config.yaml
n_layer: 10
n_kv_head: 4
bias: "none"
init: "trunc"
lr_head: 0.00724
grad_clip: 2.0
decay_fraction: 1.0
steps: 8399
MLP neurons of a small language model. Each row is named by its layer, matrix (up: input weights) and neuron, and shows model dimensions 80-207. Each number is 128 + 24 x the weight over its row's rms, rounded and kept within 0 to 255. Numbers have three digits each.
Before each neuron's rows, "fires on" lists the tokens most often at its 100 highest values on Wikipedia text that the model never trained on. A number after a token or word is its count.

fires on: "comm" 52, "Comm" 15, "urr" 8, "rig" 5
L5.up854:150179086136145112096143163118154131162077111116090109145077147101115135085102137131135135122082128128146117098105134119097098146145128149151094133112154124162117156135122125148074070111124113125138125134116113113083108155169127080127136146131106115096150136172092105136120133101169102161167148152150135109131137134130129178161114079151141132137137144150160090167136116121110127111126

fires on: "os" 40, "ip" 36, "R" 8
L3.up252:158131125112130139119099161105102165123109105130142139116120136150132155145120121163114144159070118099154132131132122138164142127135139112098108121135119199129142140130132125105143097112161126145147156117144147101152129145108142134157126096095131132140123146104148138143111130066118134143101196076140097146087149153157122117120134133153116064118142124108155117141151149110078130110131

fires on: "the " 20, "ed " 16, "ased " 12, "ing " 8, "ating " 7, "ted " 6
L5.up525:142162111108152095153062125127100098151120148140118131179110141116141122119150153146094136126078097159147121138121094171087114127101100159099155111104112125111098098142146157136169121135145140110122119131128085142136111131098137128133115096062114149172141167110144128121153151122120136127177093151097115108169099116105117123142166097068124145153115142126171140092214107109127147111129

fires on: "v" 27, "sh" 21, "c" 11, "ing " 7, "ev" 7, "vid" 4
L6.up275:101111177154122156142144159105184118094125158099120096157139114154133096151136163115104123130159117135144145111165141142157112158120130146133084130120122104112113127120118148097134129170132188143131153137111061145099125136136129142118152117126081128112141113109151125111189143112113159118120125119119132148089122124139068102124132115122145143134151099117066102085132136130129172088118

fires on: "c" 26, "m" 13, "w" 9, "mi" 8, "i" 8
L5.up575:154131171128106097140094165090138129157138126136099109137123128163129107170117099129147154147133130125130142126160127136145162103127115095107126154124158127136064147135144126140122126137133141137132080131145125186153170125119111165122169173131106126166134118135115093152100158146131080119130154102110142126172116132124150140142125127124126128152133130100131076150124107154141156109117

fires on: "y" 15, "er" 14, "ot" 10, "ain" 9, "en " 9, "ick" 5
L5.up88:127164117152123135087103109119117106126134105136150139134118143112113091063110109155105101148100175119105135096096139129127137167163160119157128122111102146116138141151103139117073163114103120123145087080118121068128127146097164119131114094154162109129163084112084152096111109127163123156144155167113135125146141136120153135086146108133139129120128162125113119095098150190163137152159

fires on: "fl" 34, "sc" 16, "sp" 15, "sh" 8, "ist" 6, "s " 5
L5.up851:128133124145166158114152198126111110147133108156175103129151133079155155136136093153115157124119123125154127142151100115121172090122171171128148122170100147131121147162183157076129136123112101108101147130115115119130144130114161127164121149140162125104153126132129129091190140071129113158144108157153132114126106097173076078102162129066120119103110125120111056159099104166157148133141

fires on: "and " 43, "res" 13, "tr" 9, "j" 5, "un" 5
L6.up56:103131107092167131180083114151103123122147152121163103103151127103118140136144086141126170130163116130144127110156113116138144112151126137128102176108125122108141149139144137111143148131111154156132115131107148153142156131117184110157124104164113083144111190131132126105151148095081121092157126136126118137102050135108124117119139079119110138153119131147122114161091123177113102115126

fires on: "year" 15, "amp" 13, "d" 13, "ip" 11, "os" 9
L6.up75:113086126115184143112147161126127135146107147092145119161121084103067155115114114149133153114108103152121097143167120142165144099147091149137123104103111132099129145157135130124144069137157105132166114102150156123111120098140169136097145105121130128096112164154132140165128155083133117160098139129122123150129129145149120111126142102137119168100118140155127079134142191110083120111147

fires on: "el" 21, "os" 16, "id" 14, "old" 7, "dis" 7
L5.up89:095108171139149162109136140134130125086115152153140146105151118164117180162130135116106119113145139117113119099101147139139122158134183101124105151144111145125091130140126141174171145140104101094125099132158155113150148115143148137119137120140145155134086104144112150139148116138112120147112099164142143125087095130119109110135121155135150106159166150159130141139137108128148103122116

fires on: "ed" 24, "comm" 19, "202" 9, "op" 7, "Comm" 6, "Te" 5
L6.up294:113134132171148105099125186112151122132092096126122079162084139137134100165122135171143150141146145142144133110098115143080102143113102140129146118134102120124109099128173129147144085087135146123164114114131132102130102154168139109149134123108095156139134123125083083140143127103150128104124144101055109118140103120141105149120113106124131127137109095087117096124125133179100120129136

fires on: "fl" 22, "j" 13, "sh" 11, "n " 7, "di" 6, "at " 6
L5.up333:126110096112178111139118179153146128096128135168132104106146071071099154097137125120135135130126141104136132107104162121162154138109151086150137118125109105122136149157146143100105102107117101124106140091109090127114101126145135113148144144138091142109159131158117169111167127145126122137121184076117140155126111157124108140126123127120106179127118128139139094117115134179151146132120

fires on: "em" 30, "v" 20, "c" 19, "ev" 17, "l" 5
L6.up731:137125148107132114124165188111116121120122186099125141090133114086123118116067103142135122090184159129139174110131157088172119116163149170128089130081118089146129152127129142133116144144115128097125156088119108143116145118110145118140197124170116145111190144131116145158150113132101163156136106123184128153102093129139129113138144095143120089144124120135099089155122099174118119093065

fires on: "m" 41, "g" 13, "m " 12, " " 8, "k" 7, "mi" 4
L5.up397:109184169129091164159110129124146093130084140133146132120126142146116150148121138131143150146180138132155096120137134128142163107157125140112129100126153115133085154139105113131096125140147145103160050102152140142137137109122126132131110119169109106141102114137083099156121110134114149139113138135095133140117137073124086124145141116177117133170163158116130085142139143129146093106151

fires on: "R" 96
L5.up944:128109087145132125160123173146129141126156136088137154140154097114116159127139120137157133143132130129130136125168180138148127164144213132094142149160123159149109138140125118162114111090112112120140162105081107106094134202161137116119119101069116116130095183078158113131152134157111123127127110158143147099140123067116129123163100105122119087143127114160128124141096121120083106115118

fires on: "ow" 40, "R" 14, "u" 8, "ov" 6, "fi" 5, "ers" 4
L3.up919:147081132129117133139123142107142118139137143123137149154106120142103131092078134091138124090123174104119144141191161153113141168142144148120131104107111102114115103141150163201183119140161132145072138078151118107109118125123126122138101149106111125136173178112106139115130146110103133146165097166133168112128102147137092151127104096114133110154141119113123162129057091095119122092136

fires on: "us" 12, "om" 12, "pl" 11, "ch" 8, "im" 5, "or " 5
L5.up958:090148118137123132099075150125123104167168132135125155085140175132141132117137099075117147126141120146128135125161084103105133168128131129154142105100176175090103115134137111106117114121169114134179130158093134109159138113097123120097140116128125112138138136156115097167087139138174130104136142106135112165118109156117155131116124102115127110142110124092107140120137091164153151178146